config.yaml
head_dim: 64
bias: "none"
optimizer: "muon_variant"
decay_fraction: 0.76
batch_tokens: 131072
MLP neurons of a small language model. Each row is named by its layer, matrix (down: output weights) and neuron, and shows model dimensions 288-383. Each number is 200 + 40 x the weight over its row's rms, rounded and kept within 0 to 999. A neuron's up and down rows have the sign that makes its largest values positive.
After each neuron's rows, "fires before" lists the tokens most often just after its 100 highest values on Wikipedia text that the model never trained on.

L8.down332,196,142,154,202,234,220,229,116,172,230,192,157,254,291,261,261,313,225,197,163,136,188,216,210,169,209,295,212,169,205,221,267,241,182,208,201,231,215,148,301,227,221,255,154,192,200,185,238,197,271,190,258,176,230,206,240,204,281,200,249,212,153,195,167,243,182,275,162,189,226,207,194,227,211,139,127,160,167,238,169,192,166,113,83,217,248,134,268,170,203,203,193,215,229,214,243
fires before: "\n"

L10.down569,194,269,285,149,203,173,238,141,190,223,266,200,242,237,223,197,241,251,126,111,226,184,192,245,182,221,242,267,250,198,258,231,125,254,157,174,215,259,154,202,276,235,218,226,204,137,205,264,184,178,242,251,214,154,238,310,219,242,246,284,194,215,146,146,113,259,254,192,289,213,227,169,164,213,156,187,219,140,208,115,213,119,169,189,203,199,274,243,138,187,187,179,217,230,169,178
fires before: "ed", "ing", "n", "s"

L16.down449,223,156,218,126,284,235,206,164,187,187,248,166,247,256,193,225,221,214,255,168,120,224,197,174,270,222,170,149,200,170,251,184,185,180,202,190,233,251,267,313,177,269,238,159,267,175,261,217,194,205,250,190,199,177,112,173,191,166,229,172,193,222,243,136,185,191,145,166,149,217,243,249,129,235,252,244,189,213,199,266,159,191,229,168,210,177,247,249,222,163,196,160,97,238,186,152
fires before: "s", " to", " "

L8.down83,184,189,174,208,205,202,124,198,195,233,202,106,182,283,145,251,145,83,182,245,141,173,223,214,174,167,274,205,155,188,193,191,143,238,214,202,206,217,158,208,236,248,220,220,169,255,177,191,166,182,208,257,235,211,182,199,201,163,306,160,158,224,142,150,179,137,231,222,141,231,214,205,225,164,167,199,259,145,267,180,196,204,227,268,204,100,211,254,215,172,222,262,156,219,209,201
fires before: " in", " by", " to", " as", " a"

L6.down344,203,215,209,239,229,182,142,230,184,195,219,168,189,202,197,243,275,189,254,238,143,226,163,171,160,166,147,180,260,177,234,287,225,256,185,194,133,244,220,216,184,293,213,198,210,164,149,316,207,203,213,154,172,194,216,277,318,247,262,196,189,168,242,183,131,228,193,257,225,252,214,140,218,189,127,201,249,253,165,131,272,176,159,160,214,232,164,293,248,230,248,245,210,229,262,173
fires before: "H", " |", "t", "ed", "s"

L13.down265,239,193,198,163,248,181,186,188,188,177,161,197,226,145,238,319,137,146,200,182,154,213,189,217,182,154,174,178,211,210,196,185,227,176,191,217,284,223,281,195,234,174,311,150,246,206,234,185,109,137,181,223,196,235,174,171,272,143,195,252,170,174,155,208,243,203,152,201,191,199,161,229,229,139,193,274,242,240,181,272,184,190,233,132,218,176,169,260,213,181,197,188,194,182,162,212
fires before: "s", ",", " of", ".", " to", " in"

L5.down160,156,200,212,178,176,166,236,187,197,238,205,154,263,340,227,217,245,247,174,225,190,275,215,183,172,173,296,193,163,252,220,213,156,180,153,194,183,220,174,261,244,221,197,179,189,221,216,220,158,162,243,267,214,163,210,252,278,169,181,148,280,183,263,174,228,246,157,306,264,163,207,165,169,181,164,155,183,219,160,173,187,146,124,190,183,187,182,196,197,194,271,187,184,209,212,199
fires before: "\n", "|"

L20.down435,133,261,169,143,232,244,176,191,243,167,121,217,254,154,125,208,183,174,176,221,193,165,221,189,206,209,191,275,189,218,259,196,196,199,161,172,136,206,191,201,274,243,149,145,215,209,302,226,195,195,137,213,226,156,219,154,127,113,205,268,170,220,183,226,184,168,137,238,227,208,151,212,195,228,190,289,202,279,193,184,219,173,198,231,197,238,214,203,200,178,214,156,211,139,130,176
fires before: "le", "er", "ro", "ice"

L20.down229,193,198,172,237,194,227,201,199,184,182,154,171,178,149,236,166,158,197,167,149,117,240,178,156,239,199,183,227,169,213,239,245,285,286,187,169,138,247,159,192,203,199,165,188,177,261,197,193,164,134,225,229,167,127,227,253,198,268,251,203,162,159,231,253,198,223,191,235,105,180,230,197,220,212,274,184,243,171,175,245,267,253,201,258,245,194,224,210,221,173,242,139,167,197,220,225
fires before: " 1", " 0", " 2", " 3", " 6", " 4"

L19.down510,228,173,243,217,241,169,190,204,146,178,155,224,200,159,185,116,211,212,189,179,219,219,168,223,150,239,305,236,234,223,167,196,169,279,184,248,208,213,161,234,250,193,192,154,231,229,106,198,234,224,256,148,136,187,158,196,278,226,230,195,180,176,216,131,213,208,158,232,218,186,190,192,216,230,114,225,174,234,212,168,229,234,168,204,237,243,275,218,240,232,149,127,181,113,167,225
fires before: "s", "es", "ed", "d"

L2.down166,147,197,186,178,176,231,187,227,201,239,278,203,218,164,168,164,208,256,223,206,273,228,261,172,194,189,195,181,112,200,252,197,170,252,238,200,170,182,175,189,151,179,215,258,148,146,198,162,168,169,171,216,176,192,212,173,248,161,147,175,198,196,239,195,167,186,188,213,196,178,204,227,199,193,187,147,194,277,127,217,230,284,205,216,222,175,194,179,259,223,174,227,160,207,217,210
fires before: "s", "th", "d", "b", "by"

L8.down568,119,225,230,185,120,168,176,180,149,145,216,154,187,208,248,155,236,341,239,282,258,211,191,188,174,222,157,208,169,181,176,221,184,215,129,205,185,209,222,233,208,207,193,201,110,187,224,231,167,192,203,212,247,181,279,299,201,218,138,163,186,177,175,145,306,163,199,174,144,157,188,192,161,212,165,246,218,166,214,130,209,167,156,155,225,202,215,221,208,177,177,174,192,205,185,217
fires before: "|", "\n", "m", " |"

L19.down76,211,120,136,180,167,249,207,218,188,154,185,156,237,264,205,245,197,247,186,175,172,218,220,165,196,178,307,162,207,149,217,183,212,187,188,245,235,160,181,138,244,223,243,227,256,233,243,233,204,220,153,112,195,232,174,165,178,169,172,192,141,181,241,190,181,156,200,155,160,205,220,200,183,260,207,138,228,206,149,170,184,204,209,152,221,278,207,240,183,211,253,208,154,262,156,177
fires before: " \"", "\n", " He", " His"

L9.down243,122,224,138,211,219,279,180,171,263,298,158,239,230,313,211,221,183,231,221,202,215,215,235,163,187,229,177,191,197,243,177,245,163,251,208,332,191,218,162,159,163,271,236,198,264,206,274,204,215,206,212,201,188,143,218,145,207,220,203,171,249,187,148,218,184,213,211,232,217,177,135,187,207,230,124,238,213,170,170,228,285,151,179,150,187,209,163,273,259,196,140,164,224,200,184,275
fires before: "\n", "w", " w", "---|---|---|---|"

L20.down101,201,188,200,260,238,215,141,197,154,188,155,279,213,214,163,187,183,166,188,271,213,258,191,225,144,323,218,177,215,214,179,189,199,210,234,179,204,208,114,133,143,233,203,167,224,256,236,255,155,121,204,174,255,215,197,196,205,134,218,218,213,224,186,182,183,166,229,249,198,227,212,152,153,126,186,176,193,168,208,166,210,207,185,240,198,190,187,169,228,222,217,213,195,230,192,228
fires before: " in", " by", "ed", " of", " at", "if"

L7.down62,224,251,240,208,183,222,196,262,144,207,177,296,160,216,230,204,209,241,233,143,272,161,215,236,217,234,264,174,274,189,273,151,218,219,247,266,198,136,231,184,206,232,225,206,166,222,173,185,142,198,194,162,226,177,209,171,183,211,193,176,240,200,192,211,261,208,278,184,139,202,211,257,237,255,179,173,241,222,152,158,162,201,217,212,233,248,165,233,183,189,209,192,236,230,155,189
fires before: "\n", " He", " F", " In"

L18.down247,255,281,166,206,243,161,264,152,210,152,260,184,237,230,211,175,207,232,253,166,166,129,270,176,127,247,187,196,173,237,196,292,221,219,240,191,233,171,213,199,225,74,181,211,240,211,290,213,164,249,193,249,208,188,92,127,212,246,210,272,184,224,251,256,202,237,236,189,132,278,171,160,289,146,224,230,299,248,266,113,187,182,185,210,180,184,214,204,207,204,195,207,204,214,224,242
fires before: "n", "ic"

L19.down535,256,205,184,180,177,199,221,240,274,138,172,239,194,220,135,237,168,207,195,182,171,232,207,238,143,205,284,149,218,149,165,195,193,211,196,186,166,218,213,242,133,195,172,175,221,160,281,165,198,172,223,199,194,160,190,273,240,213,209,178,208,186,155,225,205,192,165,219,184,269,175,212,222,151,219,206,149,202,156,265,188,144,168,159,174,200,210,155,120,241,183,130,186,204,187,240
fires before: "|"

L18.down268,201,243,197,260,247,153,253,238,172,158,149,148,237,226,150,196,188,127,158,229,200,235,208,201,213,241,186,199,138,192,210,150,175,204,167,188,225,132,126,175,234,264,191,172,144,262,233,225,288,211,219,194,242,146,244,234,182,175,190,217,139,227,233,152,253,291,153,122,177,249,233,134,214,116,155,171,199,235,278,173,280,261,248,180,199,186,228,106,213,217,322,309,206,194,215,190
fires before: "t", "e", "der", "ed", "sh"

L6.down379,199,254,172,185,181,239,238,121,172,173,154,176,234,216,240,219,196,267,229,209,227,205,264,198,169,95,252,174,107,218,258,123,205,168,189,167,178,182,176,227,114,269,221,177,235,152,244,177,169,248,182,157,249,190,246,186,234,282,152,147,194,177,254,230,186,218,184,235,164,239,175,204,219,191,237,154,208,239,192,190,225,209,202,174,218,152,223,156,188,137,213,210,216,192,160,252
fires before: "al", "d", "et", "s", "el"

L7.down193,158,231,222,229,256,150,230,210,217,118,212,169,182,112,196,206,133,239,254,155,180,149,162,122,211,197,204,228,191,209,208,181,193,214,234,204,195,175,190,179,149,217,223,238,188,200,212,170,202,214,147,187,146,168,256,194,278,185,170,168,273,94,179,180,193,167,210,230,231,196,199,217,214,194,187,225,187,200,187,230,203,218,235,186,230,177,170,204,274,140,200,193,154,187,221,151
fires before: " York", "it", "s", " Z", "b", "un"

L19.down228,284,236,194,245,251,117,179,187,231,210,196,204,220,147,166,219,156,270,207,185,229,209,294,228,159,186,234,182,176,226,209,239,281,155,284,176,213,132,213,195,214,192,207,282,175,182,177,263,202,170,221,199,199,195,194,179,208,219,185,258,214,216,210,253,209,171,214,193,229,166,156,211,182,156,205,194,196,138,191,208,234,165,88,203,256,204,189,257,189,188,193,235,209,144,271,175
fires before: "n", "no"

L14.down369,176,144,263,228,260,195,191,200,246,202,185,199,173,193,162,200,162,165,156,228,161,218,205,206,123,139,223,208,179,192,150,210,253,221,218,234,217,209,227,186,217,150,220,192,234,212,208,249,191,150,185,224,144,274,191,166,250,145,267,201,232,86,231,207,222,164,204,109,201,155,141,153,244,163,221,250,232,205,214,286,229,173,251,218,243,248,253,284,209,180,123,258,233,216,199,133
fires before: " by", " in", " to"

L17.down442,241,210,210,173,212,228,193,182,201,190,201,279,240,102,248,275,198,192,185,185,142,215,199,199,216,203,226,216,188,267,263,193,206,171,139,165,207,153,172,167,276,153,113,152,199,185,236,188,158,170,219,204,113,189,192,196,269,218,247,162,225,202,212,185,244,138,141,219,119,203,235,189,226,155,272,195,188,233,193,208,146,154,183,194,191,223,160,190,165,190,174,131,175,244,163,158
fires before: " 1", " 0", " 2", " 3", " 4"

L8.down276,243,192,211,240,277,248,212,206,146,254,208,275,189,145,206,184,251,272,162,250,220,189,188,243,175,278,126,175,187,254,187,264,235,182,198,208,133,238,302,167,164,246,164,171,219,247,274,227,166,174,230,214,192,164,239,285,186,246,237,155,204,132,261,234,174,224,215,199,232,202,193,215,194,180,157,195,150,175,195,206,156,275,235,171,152,233,227,213,148,241,205,123,188,251,236,180
fires before: "d", "or", "low", "t", "ha"

L15.down391,243,262,165,134,235,179,244,299,161,158,234,146,86,210,174,208,228,213,178,211,263,138,162,114,199,95,175,150,264,244,164,213,189,179,227,207,235,245,222,221,178,93,122,177,172,154,218,229,238,213,163,277,204,185,208,244,230,211,206,149,200,214,163,160,165,227,236,217,171,205,204,185,184,269,156,218,197,210,126,124,282,289,192,138,160,215,189,176,166,182,210,226,149,180,233,202
fires before: "\n", " |", " –", "–20", " ("

L4.down22,223,196,211,232,140,173,195,214,184,230,212,137,219,267,78,191,183,161,168,217,251,220,161,215,206,242,264,170,189,169,214,119,131,162,176,221,162,252,236,219,169,174,223,209,222,200,259,229,219,225,228,211,92,204,218,225,232,256,209,197,310,271,193,125,182,226,130,284,164,262,221,265,161,171,206,235,130,228,160,204,198,138,179,119,191,189,235,224,130,111,175,240,193,251,216,171
fires before: "|", "\n"

L20.down400,278,230,188,209,157,254,193,224,202,211,187,137,219,210,128,265,189,177,161,220,176,186,160,222,152,223,231,266,207,217,224,234,160,108,190,151,198,214,129,201,178,229,240,202,177,115,209,206,191,157,220,171,228,180,234,259,188,242,168,260,258,147,221,149,230,125,194,193,196,234,184,173,188,177,235,161,232,218,130,183,115,129,230,228,186,235,205,142,183,224,201,199,212,216,134,133
fires before: "und", "man", "od", "ation", "ot"

L10.down467,241,203,149,145,128,259,180,202,181,243,221,234,226,179,191,192,215,145,173,282,217,150,206,180,190,175,177,167,175,167,273,218,275,188,178,223,208,159,220,229,143,161,122,185,163,262,215,198,190,149,161,223,210,234,132,213,252,179,176,161,131,161,148,249,168,140,167,217,178,159,264,153,220,138,199,229,174,88,179,238,183,217,249,225,190,174,184,169,212,238,208,162,187,165,131,194
fires before: "\n"

L18.down115,237,183,153,168,194,286,195,222,214,201,235,204,213,147,203,256,176,159,167,223,262,123,212,168,229,233,201,199,149,225,192,177,179,201,187,177,199,233,198,107,177,235,179,236,261,132,187,226,256,204,302,190,174,166,199,237,215,236,207,211,186,125,213,273,196,187,169,220,210,233,135,187,281,215,214,212,193,197,203,228,220,188,276,242,225,223,139,145,113,264,251,166,177,212,207,221
fires before: " on", " with", " in", "ed", " to", "ing"

L18.down253,188,210,261,222,130,113,79,180,176,206,136,319,218,175,225,202,149,168,164,251,235,194,208,231,239,236,184,228,204,245,149,250,165,175,97,186,184,227,183,174,209,129,258,157,206,224,225,154,98,165,173,223,257,220,152,250,264,246,262,130,170,161,192,208,162,216,214,186,209,279,156,145,215,254,182,204,169,161,187,181,139,229,156,153,172,188,190,181,147,182,178,182,196,167,210,199
fires before: "re", "t", "d", "ring", "pe", "ur"

L17.down361,213,164,207,173,183,237,143,155,108,190,151,172,193,292,164,210,148,196,220,217,142,210,190,168,200,207,219,150,223,150,146,152,181,232,199,172,210,200,171,215,174,188,241,255,218,197,194,214,214,212,264,184,140,178,179,236,247,180,217,241,223,272,218,194,214,178,231,240,181,190,159,224,215,218,178,205,188,220,160,174,217,182,165,155,128,286,198,169,223,247,175,247,218,172,239,149
fires before: " 19", "|", "\n", "19"

L20.down410,234,183,243,269,247,203,253,217,187,186,201,153,243,172,182,228,195,183,195,272,275,248,211,190,145,280,247,180,138,178,246,173,168,278,218,162,185,197,126,146,323,247,231,235,238,125,205,176,186,222,224,185,222,196,204,293,178,208,177,268,194,210,229,243,226,219,171,163,182,185,157,172,199,220,268,182,144,192,271,254,220,199,207,283,266,192,184,207,208,191,275,227,249,191,212,217
fires before: "e", "ing", "ed", "al", "ent"

L19.down489,163,182,225,219,194,208,169,175,272,181,188,145,118,158,219,185,186,207,160,239,119,189,207,180,163,225,228,181,206,215,198,150,202,128,145,232,213,152,243,213,256,263,233,117,199,134,269,286,134,194,207,176,226,235,226,253,205,146,169,191,226,146,176,211,194,321,296,234,124,241,182,232,211,269,213,155,191,184,180,257,192,169,224,257,300,203,215,109,141,188,197,335,220,241,197,170
fires before: " in", " on", " September", " April", " January", " February"

L19.down145,210,112,277,188,206,230,164,178,169,198,200,264,155,174,228,200,227,82,281,237,155,139,189,231,152,213,255,278,246,120,249,194,192,221,189,230,213,223,170,184,147,230,179,193,105,160,173,210,174,188,187,143,242,267,146,211,238,218,185,178,144,233,247,99,173,188,213,219,152,129,270,185,170,231,99,220,240,198,223,168,238,253,259,204,276,158,235,223,206,224,199,181,172,182,139,180
fires before: "s"

L20.down411,236,226,228,169,170,193,238,273,161,147,218,224,184,173,236,176,179,226,205,242,203,178,236,211,167,184,174,216,250,164,164,175,173,225,228,121,187,149,273,188,166,269,178,192,195,130,201,273,273,221,205,171,256,184,149,231,183,227,168,244,234,235,161,245,218,136,256,217,131,177,227,253,243,160,181,181,215,157,203,184,237,147,206,224,250,150,162,180,229,181,198,155,219,270,292,140
fires before: ":", " |", "s", "us", "e"

L2.down571,196,229,184,180,146,230,186,219,106,153,192,168,166,142,165,236,212,202,215,203,199,175,211,147,254,259,184,145,121,162,171,180,225,136,195,178,150,151,189,221,233,251,232,178,150,191,238,195,227,161,158,242,189,115,153,240,173,181,197,227,150,84,121,155,151,180,241,202,202,206,141,148,218,167,179,206,174,218,238,234,244,223,155,177,195,241,129,221,239,219,128,206,240,242,173,288
fires before: "\n", "---|---|---|---|", " 19", "-", " in"

L7.down158,200,266,228,219,215,221,217,142,236,187,198,195,299,117,200,256,152,246,272,119,188,168,189,222,149,156,207,211,219,219,172,212,206,185,198,243,134,238,260,150,195,180,290,193,194,148,154,204,142,148,190,217,179,169,177,217,187,233,218,185,194,114,210,227,169,228,198,122,219,253,233,195,178,175,263,179,229,260,193,229,199,219,183,189,202,129,219,192,203,191,142,215,216,191,145,177
fires before: "ed", "ance", "ing", "s", "ki", "."

L19.down542,171,151,251,159,167,161,143,211,205,211,172,158,196,170,216,176,247,179,134,173,227,218,201,259,163,206,314,169,207,155,145,218,230,252,282,243,154,222,240,228,249,223,168,172,194,292,179,186,211,200,164,128,189,207,176,234,311,166,192,190,226,170,254,200,192,190,245,155,231,183,195,200,191,187,136,221,170,248,215,277,173,194,250,238,185,238,233,174,113,258,226,227,230,170,145,237
fires before: "s", "es"

L2.down74,164,273,151,219,180,142,237,270,248,203,178,183,239,202,171,169,167,240,274,199,178,166,114,191,165,230,159,270,208,203,207,150,188,212,217,199,186,169,261,203,204,249,201,182,160,202,213,188,208,167,265,217,242,191,246,192,213,137,230,223,167,157,214,210,290,200,171,234,309,183,235,233,208,212,169,262,264,190,233,226,153,193,222,149,213,228,246,202,242,174,207,291,265,225,130,157
fires before: "\n"

L19.down134,260,280,236,220,184,128,235,195,265,196,227,193,217,202,164,236,223,150,219,210,160,196,223,235,220,166,191,207,186,255,201,204,225,180,160,196,157,196,179,183,220,168,191,140,261,184,250,232,193,159,247,164,231,167,212,195,267,240,162,207,249,106,196,148,240,239,228,163,234,230,185,183,175,166,226,169,163,226,185,232,153,87,220,273,184,279,186,164,194,167,222,141,171,160,223,214
fires before: " |"

L15.down284,183,238,182,175,225,207,209,215,161,153,214,245,246,226,203,152,205,204,194,197,176,245,202,226,250,195,171,180,205,229,247,297,245,214,127,217,218,125,191,209,158,228,213,175,192,166,207,179,162,229,239,199,135,182,263,204,187,192,210,200,179,179,211,186,201,254,262,220,146,198,237,229,134,180,227,216,177,244,166,207,209,202,141,213,242,135,142,200,220,126,233,236,166,255,238,155
fires before: " 2", " 1", " 0", " 3", " 5", " 6"

L10.down145,237,150,175,178,194,201,227,261,246,241,156,171,188,199,204,206,198,219,195,182,178,232,158,249,122,216,200,263,262,249,240,164,253,218,219,237,203,292,132,148,146,213,180,186,204,253,205,189,156,171,187,229,263,151,241,211,153,257,216,191,205,206,152,197,189,191,166,246,172,155,232,158,213,153,234,106,231,140,182,171,273,170,174,163,196,308,154,202,208,145,129,171,239,296,213,236
fires before: "\n"

L13.down320,209,238,108,165,209,240,235,214,192,189,161,206,266,248,123,256,127,230,185,247,154,239,223,204,166,162,190,258,186,156,250,200,226,158,117,189,245,148,213,184,123,251,198,189,275,210,233,151,194,177,197,168,151,264,153,121,311,182,182,227,165,146,188,206,276,166,171,188,186,199,187,215,354,147,247,157,215,206,234,268,170,150,196,203,168,158,247,222,165,154,259,172,196,137,169,208
fires before: ",", ".", " to", " for", " of"

L10.down29,165,134,234,171,226,277,292,138,222,251,135,95,270,177,252,208,235,145,195,221,198,157,258,153,131,233,140,131,163,206,219,208,231,229,245,204,134,169,177,318,228,182,170,251,160,182,220,234,192,157,201,235,160,242,99,208,242,143,219,277,179,218,213,176,174,252,198,177,243,242,171,194,175,131,132,142,201,109,267,203,209,209,185,119,133,196,182,217,250,187,177,142,192,203,108,142
fires before: "\n"

L5.down549,253,159,218,155,246,206,225,177,216,234,243,183,181,195,172,201,281,158,216,247,196,221,221,107,230,246,185,230,177,151,180,210,267,221,282,206,265,211,204,275,287,178,231,169,216,175,233,167,168,233,228,155,230,229,189,225,258,144,221,130,221,219,291,190,133,173,189,202,196,185,196,216,208,227,216,176,243,189,154,152,258,144,141,145,224,231,241,171,241,183,179,167,249,212,167,213
fires before: "ic", "p", "ten", "ist", "am"

L10.down213,180,118,188,184,245,151,171,217,187,136,215,162,200,130,213,222,208,231,231,178,136,139,211,189,189,187,204,150,216,247,207,196,207,192,252,174,147,285,167,219,221,163,191,227,153,218,255,231,216,216,196,285,213,225,121,181,168,239,216,214,170,207,136,188,172,209,141,214,218,131,232,127,148,271,144,182,196,259,231,164,233,205,211,162,90,231,205,135,261,221,175,143,305,198,222,289
fires before: "\n", "|"

L6.down415,170,198,253,173,182,174,198,192,200,175,202,131,212,178,232,224,229,176,216,247,226,217,148,205,214,232,233,279,177,261,118,170,180,169,176,184,185,291,188,239,191,150,275,223,190,241,206,205,257,217,189,148,227,112,153,97,225,206,222,180,149,186,199,181,184,158,183,141,162,274,212,132,182,217,168,166,146,255,241,236,205,232,237,174,165,217,182,220,220,180,169,161,133,145,220,286
fires before: ":", "\n", "d", "s", "ly", "-"

L6.down553,198,238,260,201,210,184,215,193,262,269,204,189,173,157,222,163,181,171,230,175,227,264,189,197,231,161,167,210,203,220,185,255,267,200,204,223,216,167,196,259,236,204,222,150,151,219,217,267,211,204,181,218,190,184,228,287,240,155,197,273,242,214,182,182,224,254,177,189,214,195,170,159,179,216,204,195,176,191,223,222,235,177,219,178,193,240,149,214,227,160,184,218,173,213,202,234
fires before: " |", "er"

L16.down10,241,145,227,213,215,219,146,246,136,197,194,227,205,224,262,169,202,187,171,222,188,275,125,219,171,204,215,193,174,229,143,225,225,213,163,172,192,270,133,177,210,172,179,167,151,274,212,173,140,137,207,214,212,148,219,197,180,250,130,154,243,211,127,235,249,143,204,206,184,236,174,220,175,285,312,151,220,167,158,201,206,157,186,321,207,244,163,200,189,140,167,235,188,239,243,197
fires before: "-", "\n", " "

L15.down239,204,159,98,222,132,200,189,215,188,246,240,241,199,218,233,214,170,282,138,280,241,273,187,194,198,168,185,171,258,234,150,209,209,219,194,213,213,170,177,198,179,161,216,254,192,227,123,158,189,168,300,252,216,255,172,152,90,194,198,218,235,209,218,214,198,242,208,216,211,185,163,221,219,215,162,142,212,239,164,181,196,289,134,252,189,198,191,261,153,215,273,299,193,149,192,193
fires before: ",", "00", ":", ".", " |"

L19.down344,161,172,195,200,218,164,172,203,156,159,234,126,202,189,202,195,147,223,206,156,194,177,164,125,206,256,150,183,219,252,299,163,228,240,179,154,154,231,274,211,170,289,106,149,215,149,213,225,215,204,173,308,282,216,207,161,125,229,148,250,233,189,153,256,214,203,269,161,191,281,182,215,277,219,197,159,252,183,238,158,197,242,192,136,135,215,270,207,221,160,163,167,126,218,213,177
fires before: " |", ".", "act"

L4.down226,162,210,173,120,259,200,193,201,179,236,189,187,185,209,83,188,216,227,204,277,275,200,163,215,168,144,281,203,213,194,179,255,208,178,169,153,265,251,242,219,194,135,248,160,160,279,215,189,133,173,161,164,188,282,174,180,231,130,223,200,174,208,277,219,199,245,222,214,194,171,148,213,142,175,243,185,183,193,196,138,212,196,211,224,189,228,208,167,197,150,110,184,184,204,189,225
fires before: "p", "ic", "us", "un", "pt"

L20.down535,175,170,247,119,213,243,222,210,220,263,214,234,192,203,277,219,262,203,210,154,171,213,237,142,246,240,254,181,223,158,208,211,234,244,210,149,236,219,93,262,259,250,131,163,116,233,189,257,107,242,269,124,249,244,201,211,192,122,242,183,223,189,123,140,158,225,187,236,219,164,216,244,284,180,143,199,252,201,187,145,240,188,178,165,225,218,204,196,195,262,196,175,220,190,195,169
fires before: "s"

L19.down485,172,241,213,184,247,200,263,205,197,152,210,240,142,225,162,249,193,177,224,168,136,196,262,223,155,110,217,229,224,194,165,213,152,192,231,147,209,163,281,139,153,153,184,151,202,290,220,162,123,150,212,239,158,264,300,226,231,159,181,257,145,212,177,263,160,184,211,230,192,189,187,168,177,161,206,95,169,191,177,142,177,274,177,150,231,219,213,209,209,213,203,183,198,160,242,278
fires before: "ri", "ur", "un", "op", "ic", "ho"

L6.down291,196,222,227,175,191,176,166,144,244,174,247,237,143,143,249,247,121,194,218,185,195,239,180,201,190,236,168,192,219,213,215,210,185,167,177,194,196,236,263,250,290,132,291,201,213,169,166,207,230,187,169,279,207,142,266,181,239,227,200,235,155,210,217,152,208,122,174,236,210,176,215,170,193,233,248,150,296,243,247,133,181,183,179,150,202,241,184,220,214,132,225,199,223,153,212,188
fires before: " |", "s", " of", ".", "z", "ship"

L5.down380,180,245,199,260,251,225,197,291,113,209,126,141,233,92,188,203,225,251,234,158,118,279,189,207,185,268,175,225,243,210,146,175,270,192,155,236,208,190,249,231,218,231,237,164,212,258,179,163,267,177,212,188,254,197,203,233,206,173,251,266,112,276,86,174,191,174,204,211,183,200,161,206,139,225,155,196,193,232,224,181,197,206,150,179,179,267,197,235,219,148,198,149,257,227,156,190
fires before: "s", "an", "d", "N", "G"

L13.down178,164,212,172,204,165,208,243,113,119,223,168,196,205,189,169,266,154,206,199,284,235,230,139,266,139,251,91,175,154,155,155,229,214,187,149,199,174,180,167,206,238,190,165,230,210,232,165,218,173,255,161,220,245,161,275,176,173,132,150,169,209,211,209,220,207,245,181,217,178,224,215,189,257,246,181,215,250,231,157,155,159,219,200,198,186,194,204,143,174,202,234,304,202,192,170,169
fires before: " |", " E", " (", ":", " C"

L10.down464,147,219,249,198,235,234,200,212,250,199,154,199,198,212,183,136,144,201,208,191,217,201,227,190,199,234,190,246,179,191,139,229,242,185,114,218,244,237,179,224,237,231,236,242,131,155,204,206,227,176,202,108,227,137,237,182,217,168,224,180,173,188,213,157,268,182,235,266,208,267,178,242,259,266,241,232,187,195,218,236,225,159,200,134,248,227,195,231,208,176,181,204,187,251,90,263
fires before: "\n", "d"